From a checkpoint of a small transformer trained on Wikipedia: no biases in attention or MLP.
MLP neurons of a small language model. Each row is named by its layer, matrix (down: output weights) and neuron, and shows model dimensions 192-319. Each number is 500 + 50 x the weight over its row's rms, rounded and kept within 0 to 999. Numbers have three digits each. A neuron's up and down rows have the sign that makes its largest values positive.
Before each neuron's rows, "fires before" lists the tokens most often just after its 100 highest values on Wikipedia text that the model never trained on. A number after a token or word is its count.

fires before: "|" 98
L6.down1379:496503482533532524472552439495476567568366506504519538416573549568519497535484555458583529553598468489588526523535560491498425535561499544478449517494552533530547426541381472535552508600545471505493523481527452470521550523365462530429454486589462452519456450566478503665465451450463452556516520550485514529455445512497510468458507579503523548507399504456478480488398563477459523482527

fires before: ", " 41, ". " 30, "." 14
L6.down722:496490528481470504464524497524459534490538517440530538473501489514446463432617522433451431468624508437489534517496511537435524518528495585568535523507485574444474527492492509470477544565419608462494552389462493471491560543474506445470564502553592494484462520455486476615466564450452485526433519477465572574525473472496518436466581500581496498415475472543460512568477508496484575508532

fires before: "), " 22, ", " 18, ". " 8, "). " 7, ") " 7, ")." 6
L7.down94:483505565499391530438553548464513461455455530468450538427546541614459533487379517522513570441493557454575400585636471454446528541439501491519587558479533509420547533510338484610580535547544450487492486513548439484557597467617409565511460483517500503472573475563513496503504521505532551490486578508520490492501441494599450528447530422490552554494582497521545544468470486482491544443437

fires before: "| " 35, "1 " 7, "|---|---|---|---|" 7, "|---|---|---|---|---|" 5, "|---|---|---|" 5
L7.down630:434498524495442548530493515516572524606529489490499575450536399528506507504549563537578427548504488535459529476496467494532514510569447399554466544413505393478570455508477523483570510535470497493451514475490543586537458537465526527422423516507479543515448451512553596502572559464378502557496422565473538536607501599478564480479541519506579431484525524465531509501480333556408552522438

fires before: "===" 38, "==" 27, "\" " 10, "\", " 5
L6.down547:539501419444518556464501476523565527538587478473491405423420495484625592493572451540508532560575447476517447425429519541469478499502461505447565452509474503519500530520474467547515467563484482500597456445469408419488469588523515395535500528530488500535565506414530458475511567534530506620544457626569498444520491494547584448541531563523507510505479508428474431452566473521522516566436

fires before: "| " 47, "|---|---|" 8, "|---|---|---|" 5
L6.down1287:450581528534512451525483442612454547543503473555618433429494438531496549549409495554509419490489428572430531548544370481510405380511553468470528546456504480512548546484499385434531453426424464469584527548498490563501466414398463431535520551565591473449493566607499496499470520533477487476559510474562506379561493479461593471526457437432558534492464620518515413495438440523491511554457

fires before: ". " 30, ", " 20, "s " 16, "." 13, "\n\n" 6, "s" 4
L7.down688:382367560384455452550484465427462519493463377522537558465546512496467457503550508447580487483526461636552424533511591453449516519455415527461435495481513406550575543518506483513616550470520400479536488512491554498512445497495439517550485555456507445489558479580514473688559508524543547454572511476513463451491463467508492584541498482495474447462457529486557479503433483517429485450479

fires before: ", " 33, ". " 29, "." 11
L5.down777:525482564505494541557516400483511470516472505411475467468463479560487468483527516529451490462476493610529537477507468430494584456438432557561521433507484529520372514469496503493501505483576476458445569454359526515496442542537503512443513411515498435558529418489488528603414483426434480473428490476497493448462536460472530518516559519547497504487476466509414516468444557486619488538646

fires before: ", " 25, ". " 15, "\n" 11, ": " 10, "." 7
L6.down533:429450525455476415406559394595482518524477535518485478373620540484422561518519518563537532467577552525531460433596493588523459526548420501464547485506416487450429451488431401492433567504492594399354418439527466492467543503507499549454511525493454509537582551542438452452482532468459580478459515460550589447476559465552459533493513516577549458523572424497543504509498436489537562436542

fires before: "s " 72, "of " 5
L7.down369:503560513579478478470568590487420426416448528492446596489491497437562383404497513477485521447506492469439557428355544542534433489465453520501418485536514499508426523509457508546546588506509484488525576508469533580511518557495453503487520553515556517467483409621415456526559474416525521551575536501559559478549486543619516499458545470430494487473569462418519543497469533499533465494466

fires before: ", " 46, "and " 13, "200" 6
L6.down505:458550563460447503517526553472486490553490546454483487522529531619558513541453378584507454545464517507473521553504498498563500501587602455518493484467592450532455467542476535560485479483530482565546512407436552633579461467487582535546498520576465441501470598444426518527545550477481578600559472554392463522439486544539518487430583447429495474531495547487452462503533457496493496582438

fires before: ", " 34, ". " 24, "\n" 9, "." 6, ": " 5
L7.down324:513540470533564461464522419541464512422450509500503486474473617483505506496545508566475482512468493494488486554564524579554476496504480481487440480473555453465606461433487525584415424526368465484552569430364427559463584401498612546478447393544449526507469474512406526501528470490402451567576513484546524515470492543517424439522512508454482466391436528463492539446515569508565557547441

fires before: "\n" 49, "well " 14, "\n\n" 7, "the " 6
L5.down888:465473498464502471531582431465429599430564438427519451531545499536508466465515577504632530509533517491547575450592511473494499573538400568577462437484495503507592483555481473581414430403537558451471611528504554613440446448542532513557497438458462463437469399480552563629516469569458424597507527531469468458501451549529536489568470458565430399568556504477575526529463533496449593519500

fires before: "- " 36, "| " 31, "The " 4
L7.down441:450495543438476449494376487428593469612485558568530502535493463493534507426493521477570561489544523470519463493479541433461540440533466503483533466586553552480510461542537517547587520480408445536456468582575511589462479421543318522530581482515508515539518462503500516541472422504558475495465524566507547567474445536557503475492496477384588490433468491499480517484451420524447567523506

fires before: "as " 29, "(" 25, "| " 19
L7.down1351:563525500530555532433550481489456486455510563482457593422508485544383577541525489413502511493553481553553464501435394489436526478475494482473440401445543480521531445504502532441486441500448525464529513483524487474495545567542531448494583488536422604463543542467498467660516616508520529460414500514483587494533449457547433461501486525580441615442534499459571467485481563501451500461584

fires before: "3" 27, "3 " 13, "2" 8, "4 " 5
L6.down444:584491445528597483529505494497469513452407560532527538438571530554561520465446560548457521565530499488415626475447485517528465473472449514460462520552476503469493455460450508535499369508504519494453509420586533490400473493426584539482535470508468587523462573484510514609476442405567572508472548509564506555508383521494489579404550466537428501504531439550563491554458471472515415452480

fires before: "| " 76, "|" 6, ". " 5
L6.down29:464457408487559482487440429440467524539524455400524451445484600515597514453513473492464414472564470518508503549395514466475476512478513554542462613521568457521533627440530451498501560405510531549519562499554560570457485483446529551493506465468490460483551437542507464347591533460461490467545505480581516481448509569455496499524440454550558537411425508499430445400484504537483519473523

fires before: "s " 53, ", " 5, "\n" 5, ". " 4
L5.down931:469514481460537473559522513453492531485425359406532496459486481606576416586433522453530419530505440473597533484555531515453443535505425448442420578537580494527535516447505448536456471418564399488452538482545502450551486471480464486426529538530501457474462458544540554230406491503465417542548323451543548544479518437559459507501427469528473482474513458523478474583434577495550454417497

fires before: "| " 25, "\n" 18, "\n\n" 8, ". " 6, "==" 5, "5 " 4
L5.down1458:503508613456536570478479546560385471461538518543516485555446362432384571465445442424381515560407501569461570355515458562557493545430500380473553451482510511456509477479423582483481456566531474516564514541519545469523465520542533502449527518503468521548551539493529519626439454548493473427551541529492479463499450496613578412436576484492434444577495542496450497402489459466404490555455

fires before: ". " 50, "| " 8, "–" 4
L6.down1026:496471457483537539482408407499546363424454536522601588570440495455486564476520439522485501522483517516522469555382516510559503546500528530494576465412499492538538514409543551372496564447547439489465611532576491544497459481507494539440501471472555491571506531439537511637419421447519528480527549562434346495619439519539472464476496549464477475452523572476594503538490468481426534460442

fires before: "to " 14, "of " 13, "in " 10, "for " 10, "from " 9
L6.down593:454519560468555414668605548473447520451399526577562496544476457441457472472495482482487458478538526467482516519512539495518457486611589366449547340489420499433526503503473425462515531472524388523453560517481593501437573485483596496532481483366513589487511530453510509512560495505500482507494528503461556564513495501494535496423458444488484485480592477540454558476513494439484404562457

fires before: ", " 40, ". " 11, "\" " 7, "." 6, "\n" 5
L5.down583:476452481424539455502514508505622551539562536485508581595546514460471524450412528448428510498505496554518541484541492556505521628488531441539561436531472452504436537503470502571495407454580424462513509554528467482494507454511537524551486624474561516559489466493493482758531558452566438447486507513500497506490428565457472475525460457527561456493583406573610439528500498515558468455551

fires before: "==" 18, ", " 16, ": " 12, "." 6, ". " 6
L5.down551:539586502473396514441438427539518459442487497583501479563472511564506440553456499522494415493444456517465426498558467512459443445477519556489577543435546531432563504528553472428547491514430446451492473424490478501606492470463538375469480445388544517492561497579560509642504576402479522492489494538493413488496548521510558438510583461473481442509525411417580461581579448546484424620451

fires before: ", " 38, "\n" 16, ". " 14, "." 9, "\n\n" 7
L6.down179:538475465487514467484521501557530501552481547497547603523395506469580526461509517522428393409501501492596477486467490485503468507407549507425505520502574503500516520456468414568477479615424457499515519513369438433568435474472484506500510514589584488508488501426450481510532525437593572457529484524501426418485499486484546501484514466493531459494502473559448496469508523508518463497475

fires before: "\n\n" 31, "\"" 9, "and " 7, "\n" 5, "00 " 4
L5.down1179:570564384358540467538567571580550497553546447516475526564517471533541527567557475450502482463543514521545539443494505521482434492520508555478414352496462465493484393483490438508564512560521461554494542447525557503486480443565591522481482522456441500529522495481454543691575533429477662355475444422581485421542506515483525481511504461415489502486560456528507567546512551453540515408459

fires before: "| " 34, "be " 6, "===" 4, "have " 4, "25" 4
L6.down865:460476514490432446500441461430425547413441546406452507476512562508526565491509498458430503509456519503554399577396476531543551476536599552483488376501414559464549491506498561495541553468500529545492564408516352473515501482504383504473494481431460565548514579442472389649545503469482469513591519528512579537573461605498559477541471531411480507478477538590473571386491523556489561512533

fires before: "\n" 22, ". " 11, ", " 11, "of " 8, "for " 6, "to " 4
L6.down1445:523550452429518415579477456538456524523525513511542502518459465526486504500565514490584566533508465500444480587554556460536498472531483540587384421592482471458465531469511631434511489510457490515412493483494467505440509450407613438544534532527536503598491480498491561485550450529466512387562564455462523562470412490449504528472462528555533535489536370634527483469440534565493402559498

fires before: ", " 36, ". " 11, "-" 8, "." 6, "ly" 5
L6.down184:549484456511451423495472432546456458513461469454501501420593508579586552491603579399475490461518583463409515548485466451532542510556566453452439489404548493448471491455399609340575471543514500533512430435505523480474538488507542469461504547584408469549439560511387486507488422447590501467487521475519526525511454506539417480585564535492536411493460612517494450512496539463521479426568

fires before: "| " 55, "|" 33
L6.down734:501503521507545526462479455439497500629527449538466534428531460550603471575475460450564532495507498503459483447597485556418534415493495478462502458519523462580563582506508447429490549492515436535518479492505425520539457546532578490496519519592538539515490532501431444675502565555480525507521419509488530498439502494469431543492550597517469517509496525448446494611437502418491673614466

fires before: "\n" 78, "\n\n" 9, "|" 8
L5.down626:501535474556518481498537487505514450465450458534512460453485471547482601446474626493558517562477480441420389572472583555459500560491565454541535478515533523483522454506491505489377554484470487544519536426480469483420490423464665427460334516507478538537460436470432426506546470461430495588549601411521413477527491507572543547445521521493523579527507560483460545555594431409563533485442

fires before: "| " 38, "|" 23, "(" 11, "and " 5
L7.down81:569537556465504539450568443459565388559501479517538493544556506601557494467465448528551481566593530498520551468503566509522592413444420490556459484500414529508528536587459524478453533592450465484562471520530531469510527547549561464524483480586511517536420433467453466634518459475460500515553594481521624460543459511480476561402510461521503488557449509512310505530467518520427555526482

fires before: ", " 28, "\n\n" 12, "'" 11, "." 5, ". " 4
L7.down628:469474554435506493540492490504489414539498417512509497588427471516484517481447462461511535394582452555651504549545479464534436508378500433447439513539551559537515439517509483518498405511610534554563549523459440495530490500509515438474522460500524568545515461432499620459553515428525585504492509431525511517531471523434571499516462512543470409473574466646499507471414463496548542521540

fires before: "\n\n" 65, "Q " 6, "\n" 5
L6.down1094:447546493599504483527545547516484561459593522458455475544478541604507443575444475576405470541421577487482553493557474433435555431578528532543390501549480503547472437440513464424470584451511432532512566571554495491488561524541351515522462491511431506485402597540479585531495458540513541412453514466472485467462519529571503519532511477527566486549569433504481535390559538507472473511580

fires before: ". " 64, "s " 5, "6" 4
L7.down910:485602507526487516506567548455542538549438386555483393474474552540527482483487552565494551506505523503433456460509424452557532506502472512514556576552358583590503483433456490485527485486504459477557533513473537436563468429562431478481475509472543561436550434484471506650564510465531532459531547561562494564496488485452414511445522503476592408514545498490508542472548446523509533437496

fires before: "| " 32, "." 18, "″" 7, ":" 7
L7.down953:506541460417539448541514454500460554516500450483502451505518365474425558443530456500476553443544468484430532475563463465545501377374464411489499546513449444527452483562488441445491512491534422447528447479501447531483439476536429588512521579475476512556469551534505473404458383555497573547486470432580614469418505492445471550575462441480456522461600512548486487485480493516525435460505

fires before: "\n\n" 67, "\n" 16
L5.down797:539473523490596570474510509503413550567510505522428456501520503535558504557539495430551516447499529449468391555467542537486479501423591477459559443563496526502429438484464391558466565524492535568452522489466501485430509527585564547515562495499593546460547556438473531668604520575570496462502562450534416547501530540526549497540503517460434495564517567488478514517547429503510511472398

fires before: "\n\n" 34, "in " 11, "on " 8, "Label" 4
L7.down1255:527520547495473540500527496438467561490516460555539528647561537513543555530386521555537512449503433443434515457467513451536584400489482498492505577537435528556629498482461561509515438517576528559514439469441500509519469484507413491579572557494490532459469552520490549453514421500530514426523528434459547545457548519528503498438522520592510603553519468430485504457486527516444515515595

fires before: "4" 21, "4 " 14, "3 " 11, "3" 8, "24 " 6, "2 " 4
L7.down575:526523458442446586518555479510436487549488419488535557587412597513476512408382536544493497546417418504507462575502486579468544466450508476465487503477455582463461483442534560512495476396515502444501449570468538531520527456558528440526447442558486548517518460493556519420534453537559475485528514463517447417448583415467464552490509587498479525439497510485570538500383457491509556524561

fires before: ", " 18, ". " 17, "\n" 14, "." 12
L7.down755:509557538432446515474457483470495435521504439534489517467530557537497437516534457520486499421585432561469430598495397552469428475507508469410473473520469420568512691524487593547523501546537531436517489509571477522589488501421436531407457596491456445456486485533564545571524546396533474498401593518477568474600502585478521507484464526442510477514558458518553484499575572499531472500517

fires before: "| " 31, "was " 10, "and " 8, "(" 7, ", " 5
L6.down850:510524571552530550426475555434454548497441525460481533555604463484476523540436544495503505474486589491469494517543493478572486554473486467528532417630556482473463468488560493571528429486557452572580516491455591525496471568597473487520368495517465525587477556555464505303506526507446527452528428510466518529488475516505485553527424459496514452534563521548531511455512470465527469487453

fires before: "2" 24, "3" 19, "2 " 13, "4" 8, "3 " 6, "1" 6
L6.down7:522509458465495499571499526503531496500522492486428487415545591487449513539422477637501554463427443509477558537507449522527504542547547518426405459492507593441470500583525528429527429570477532535517532476595549484483454508452493470469431518423482490512491473507452468496499430522502510465512525479539466536591493473488528471505573588555513531440484477516492506466566427470495380402602

fires before: "| " 37, "|" 17
L5.down1460:553519461519573499554462423580574573486491497483610555482494407438411451493537571454489484541428413496543477364404489607493589558444462505455429480531438494485565495467563542536547556397486481479572509513427477440528533456478519522496376513473531415557490513615478518566513450489554527462502557450364438506366526472523537426497414475580418542503519489515493490516575534419463518478491

fires before: ", " 21, ". " 18, "-" 7, "." 6, ": " 5, "\n" 5
L6.down1519:452564552479531531479600563613633518447600498490426519473620496450468518497411524517472454478451505506533546488567455525568527438460449480481599546473504569542489459505535600517495489477559559506604508481498541555446645558520519587487497511612567443515537418577424512685510473481493473539516481506521485515476459561556451462507514546467479557512541489563535473438459394575537500533500

fires before: "| " 26, "\n\n" 25, "\n" 8, "- " 5
L5.down450:533535441478564485537569483473538419569488442491577472528504520543459464438572528556578535554498495521548527652448482422470530564400531525435491478448476443546437512450561480484506497493446451442576437414506507497481597516549449516524479585448527532505499484496469445387492521446529607457501525500511475455486475410502459451496402465455517466484441539560448432535530541505515452479490

fires before: ", " 32, ". " 16, "." 10, "'" 8, "s " 6, "-" 4
L7.down532:546430485558468515481505525478469445564501416536516456574530431397527440465567519523467471536522533530576453473523463532549555474484443467476462513546554441532496516507513436440499489512468474405556527491430483459545500480533501531509474579520452501508551607464431545656574474449524497553410464505517521498526477496452480534432499474514477501512515499472380484456531528510597504536488

fires before: "- " 32, "| " 11, "==" 11, "== " 10, "===" 5
L5.down1337:568532407528524397531479533418580489493500541471480479607483382458506514511575450528466532405562495501502540566462560559459537529423551451519461469539504446543507510516497533502457471572459534554455476500601383543547564528561285497480530570503557438504631510542491422675485603526482546559474418512460505541546522510422447473479551453441480448512509518561327540447519541486495558514544

fires before: ", " 39, ". " 21, "s " 6, "." 5, "===" 4
L6.down94:380377441478497444520423471504426537427516558494520522468492474560508543499515480568496440439457411427380462520554463476510449480451581438458521540561466364470448577502492416488445563525494508410455549447467512525535513502589527484534475479530461505565529479505520537714439591414483458468522504500456485479471460455462511511562514464522518457547446476537503483483503515539563532467485

fires before: "of " 32, "in " 11, "and " 8, "on " 4, "(" 4
L7.down565:588460471561533551465572479522485536581522403492552421593511525533506479469540558400492473465559549456575539407542478501500471545460492574526521613523436555513487497391558501541501585553578554568553406473543506488552450480452385531514462488483456491416456512434640583575544454477570468488576517478551496516539482559593469496553527554543470614465487484548448526466583457564403526539525

fires before: "\n" 33, "| " 26, "|" 10, "— " 5
L5.down1291:565517564529510443523561541483523501513500442579608375536553532535473577554486528493461442493529402606499514505565477558466451461481520454532421535468494489491511495503409492488518528512485502558489501566471427499487507547486596489526453451386547427553479426624387446377454425420481542429512482507404503475552530371544417509455496485521472511507545470533492474574543461515563486470412

fires before: "\n" 29, ", " 16, ". " 6, "\n\n" 5, "ist" 5, "ist " 4
L7.down920:534441467476485417490481497506496466475461575423485546455530546394493488474506427463453417531482524460463548519466510523640522451500482563388464549463486488522454501534519448457470520517530452458492509476523491442531502453478497517603487485522509529529486460553476546584554456519480427512544441451492447477508530523438463549551605494543494548409421474533391550483415519482511517433522

fires before: ", " 29, ". " 22, "." 14, ") " 5, "; " 4
L7.down36:498492571510463480501480437465525404474433446494527441519476460468512511494485486412541439455469479540381557545494398453502533522469585510518493509431510531525480532523463554460529527523570586439518477465469429538547527556508637527456564507493451573542531507505513423873476518569534445469526523523483666513522506587511554532434517590593476512544429536452509492427461488535500488547499

fires before: "| " 33, "(" 10, "is " 9, "was " 7, "and " 5
L6.down448:513552534483534551476518379493448585487509479455537545588400505502468465515511451381508498536492565454482464589538486502510473500566589591548437481519571498482506483487578537481513569549530571468513496458524448599550496625520540524569388497552442444516490468505454518575407497451516584534529456464473478472504428566510665480507436577465560511602430469455454450574555378549459431484484

fires before: "\n" 30, "|" 17, "| " 13, "\n\n" 5
L5.down813:514443584513587477538601508518524495543512470464551455524490472530574491492419467514536543430475493405378442551521462425526476501557535437465480445522545542558500447520462481413531578543460476576449449483523389467395463542550446494544451497554471500547495455468546511582611507502459530502358525422488461562476538440473504560553493523498493494549519536421549511548607443413581528458559

fires before: ". " 17, ", " 12, "." 11, "; " 8, "of " 8, "and " 8
L6.down1468:478432463461424537584583478485474468451557487511505504546544522553512414516515464478469542563487525507384522438524454431502541414478454612529450513588512505483568473462519448540609507501475504483442608554428491547476518432477517452529484508455455574538497503621496558716481593467477396470536489448489510458474532503465485578487466521470457495474481455527520493444532541465487579518562

fires before: "\n" 44, "|" 19, "| " 15, "— " 4
L5.down1199:423550461496546549366543532517487500556500480514546532552533505519502508447577512498446472488482417542404453545506632518445455608537545480426525438563560527593558470495500473464569452519452395552489508427535524605515471442448557393489365488517516541502446442492502539439510498452516465495461543402440414526528597497537443557421454513535509519560496608528498560479479501488509519474357

fires before: ", " 46, "and " 15, "===" 6, "==" 4
L7.down466:543540419550471509436494548505518537517576510532525488470494536606476534533580423443554415565499461526514446508517555546524543437508556493544504507382542470471492456510521502613492480573549498562571444414554397433509440501469522520502535465506607526502568514377481487482644607522539455445289600544493557494405517449530509587596587491518614445403509497509529558518436539558451533483486

fires before: "| " 75
L7.down230:474641552440494489539525548484470510514510458448491515569485466457431474527454566504523450493502527519484458473456480543549531512604437467498567541513527520546542347516575416423470462601503488506592474439453599545448563546504491471482424400527503491401539433455558464417469436502390502522492530551479495502532516528571494468493485443467554467580464448531544558458452529524520432489503

fires before: ", " 47, ". " 12, "s" 9, "s " 8, "–" 4, "and " 4
L5.down635:512462513413519536481557494471428537455474492491512516530553576552428466442533447482454560482496612455492607463540472525574577570481380486508551504557555446494552443566552507577584567485552446549545447418391417436513489485558513478488508560560453501518529498422504606501568556437643573473568578429478545568505444457522525534560497439511438494485476501459531478427485499484520435546375

fires before: "197" 25, "196" 16, "198" 8, "195" 6, "| " 4
L7.down500:467517419504480531460507567404508554542531456541541597483528520465490533528542534489453579410498618500463541440504467501625382547484425414545525479549533459596564460558517472496525565552507463492469547570448467522529567513488566556493425443593572485482561523440433427401540443463453428544568541472519520556437384552540469525450423541520469555485527571544418543484537492500543434449495

fires before: "." 53
L7.down347:518537573463480444459523396513511467524485421505478508530450407560485487443462546428476444564617427474535514484528528498491494411491518471519526461484460599533574538511442539336509466564423573540439523424466456470484495515428464495482467611484450424408466483595562390447558534530432461528501535526552521501510473565466499531523551456431442541428484423406539509496538554493471472523480

fires before: "\n\n" 64, "for " 4, "of " 4
L7.down725:549425577483443568528491515601532477564542539480464554543402451483417428419530472484516484412547435560520381528499560458527496490485461550468476466462467487484554529500467483469500444491514545625519525528467486530505504463463579502456579562483453515601474468522521449541496425533464538473505461495388453433417506533430416576522527477444448556438487411433504439490434502585581499499451

fires before: "| " 25, "|" 10, "in " 9, "on " 7
L6.down221:510509540590528607531528464462416500561478583518512503488487535548556440431382549500593412472444522403520461468472523533470504557485438413522532492543509548526586566526459470487498598613485556532591494504605458499484533451492468559456481521402445477385551565516488480561474433516473451581529551582418514488487450450493553478492426431526555471547421493456473592510553578500395507452543

fires before: "\n" 93, "\n\n" 4
L7.down425:465415473418539543510512511486613506520433568623536625513511452442451555608478476513501552505530596575488490505512512450603481527439522535573503550493475538450540516542564464478621589489546517539501579530522388537543456449463516520467451466493489517568427488492540521600545400475425477374526357458563521424556588531552442447472514372503456490377532450482490520479465533524537545456526

fires before: "\n\n" 55, "S" 10, "(" 7
L7.down447:440468590525456614462477489500546616489435512534473427458483533556460549487597402491456462530504465462556592466608629616498535516640448475517578471541498521557578514525518561591554563533507471416492588605428573504502486491586434480433509416542474537477477554454498555562602463579454523508538604603450571466461418594571522537467563534407442477527450514494526496580491456453440515574529

fires before: "| " 46, "(" 8, "|" 8
L7.down1470:527515511517512522567616447536391430447476488504571446503513520581505575595511473510488498423407467458451594461580510502523489551520531569510486528455553604437405571520515500459522589468469507520497541594467510490583505475514517498501555553559554517505543371570459481676470525458481507496488455480584503400596456548436448493407486523459544503549449423373514529426541467476480498507468

fires before: "|" 80, ":" 6, " " 5
L5.down1165:585484497465550474481487437457549438607463425561470515532434550486449531526440479475421513488485522500549461480463431482396546466540543460510489442632536534554594473492513534514473560447482527563501469418513462549441463438462568495431448559437434473481531459504514437476520546565494520517560469481488556382516541454468489391460532468500519476538509553473523428496518513547525452473500

fires before: ", " 69, "and " 17
L6.down1330:515532428471507439456516486442493452562553430484557533417562548501543509517476465580545553432529482577485538577506636507480438551546460412499451453480494471421531489533493465490515596483492474604507509482522579486551427585514406452499427424484546495506677487468427442458513535530449537605343451474543591465411529452508417519475419507463534544482464492522527448482497476554550535526514

fires before: "s " 78, "\n\n" 6, "\n  " 6
L5.down437:528496523466485587523606512502362480560525606544586587548466511513499533507444464575435562576411560506393409496492543541495529516485483455586513544530493505515364543551538402544506519505501538449423531409577507532443561452569474508347421520517614463488512541449608505570491524554448435514527422544494459491459450463473537493472472419520499391446509516421441407513513543537491494503524

fires before: "–" 34, "1" 8, "0" 7, "-" 6, "4" 4, "2 " 4
L5.down103:616574488477476532436483420537476520426489535470507515474449517518521526464413389439488501465505549507488506556457531538550477472516408447511461467505553477503539442458513471524551487444502543489352508529554522524449563530474467479542462421473422476478552457499520549551556512525515551493496459502491527520436523472469493566493553401590474522558448510439573517467427425531425466559543

fires before: "\n" 30, ", " 16, ": " 15, "–" 6, "." 5
L5.down1196:373528468482476454436442438544500454445613453551516490586505448452502496494438583539419454500512464509549493426411514526411550528472455467422621520460611568514447438476534524561444451507468503492455474531478455532509457540542546504544456426478533517490422542457515481647488559499576473517557429427555482442452483574432489416456443551523481510501498509524523478442482508491583522480564

fires before: "|" 59, "| " 10, "(" 8
L6.down159:531483575612542645492429533492621514496533432495521547456460633484483489453492564515568505541560466451520505579446535511587512550554474507579532539433469530549588504508472482550529555562579476515504619482488395570546421537594521496546488493540485533406548393572415541571428484507386472487435578536407488483484441417518524449469533439536468462560495460530410443566497530508445523477517

fires before: "in " 24, "by " 8, "to " 8, "on " 7, "for " 5
L6.down949:550522612474499532475469542564457481455519479541591462483461511483585393533535515501551559403449432470448446449476521562470489626451539462553492461557516513498454444456509523515609431456500522418498555403532477462454413450469502503536554518556481486517523432542565503465575521414416513531562496544494457527459385514481492514533633573606495532490449504449500516547460458570509529535431

fires before: "| " 32, "(" 11, "/ " 7, "|" 5, "Scotland " 4, "Japan " 4
L6.down1375:535548550472521504566594569530495496499400444604532474500489405557422494423517538538555568429535508432520492444520502556540521442575518387466456539440387527452491548501437450578486469495487450458452528535454614534468545570521456505553546436531440523500525518476426529649513536477544526536448492507504549465433482558479440484474514514550502458537477492541485540437481586392416584465407

fires before: "s " 64, "e " 4
L6.down83:436537543446449481641498563512436590477466557479572578505566489448453435545489578488435521558505521500527495533456484496552502547531512489511446492581544560555483500509562533500550561455481520506507556437451488602605517535500450453451441537509495504460476379509517494515476541490542572451622482440373557458522476461515556511501480442527517506417497484487521522646437558503506511531452

fires before: ", " 59, ". " 12, "." 8
L5.down55:507481583531458492500544488547484487506474467429432448524574475451484532393491418462478534451509508453501526508483553425565548502527504441524456523482513616492564486420469553419530396511404466442533482451437503472475539579457544528510573487478534536462365543570431584619565512435405529450543499490445579373495583509520519502535526547530456484459447499479512477463499475507552458492485

fires before: ", " 32, ". " 22, "and " 4
L5.down66:574528457495476436500514523453560426504563510458580444500580480478478511478506487523573533515416598430438481444520589515555466523539497563507425546550568454462473476439532559518568478474488552495441522533478527511443484532495506499487628501542514470513483527515531506580464482514542560489631561565497519505424416481454474527482471501439526474466488508512536537458511493528498502505493

fires before: "\n" 59, "\n\n" 10, ", " 6, "|" 6, ". " 4
L5.down544:450496584419487566524547497437449502487468399513560524532521471605572535429573439479443458486501576500449461509584561552524577491495494540534610381508499521486564512465577454590486528523542370504478491482574480617502431500578505607472506560486496500443625448418417463580523475502495409516535525526539510489550501501417497492486556515403516461503535562568533467465491518519478462518499

fires before: "==" 25, "- " 16, "In " 8, "The " 7, "=== " 5, "== " 5
L5.down710:529455524528422479431485446377488502577494494446486510527534445437477480506525479473508528425553581405457426520493472435522467441487525458427473473430523475620503528493441496504436558482485560551434511490597376593474548645472268493460469479548555405502498569523576478630472498458534585519464466403485501577413498526440526418436534463535579438490560509556365484453460501531587464483537

fires before: "| " 81, "|" 19
L6.down195:500473451490555459524555476479478447482429447469565479448549539496614455516432471458473546439510462486526420438588515514549508504537474520567525480556494485526451426461488430546380463459467479487475488456505459560542512491500508483547552561466430424573556517459423455577558498558472517535416471465525534507527460574424514470517439413492517528460592585532520420519495498534500477476504

fires before: "\n" 33, ", " 15, ". " 15, "." 10, "\n\n" 7, "==" 4
L6.down719:582476488443514503514505464479434491547535477544395596428412467588441583484510491508506532485497572426443530519482479529512546457495501617484467460496575535604479470468575529527487541531460525524463503506491442497489451568492566520572473633470484537486509517547453440709543534520519585494448587556539570500507453484493512519557483486472511565546472527507536505472523503502495498498414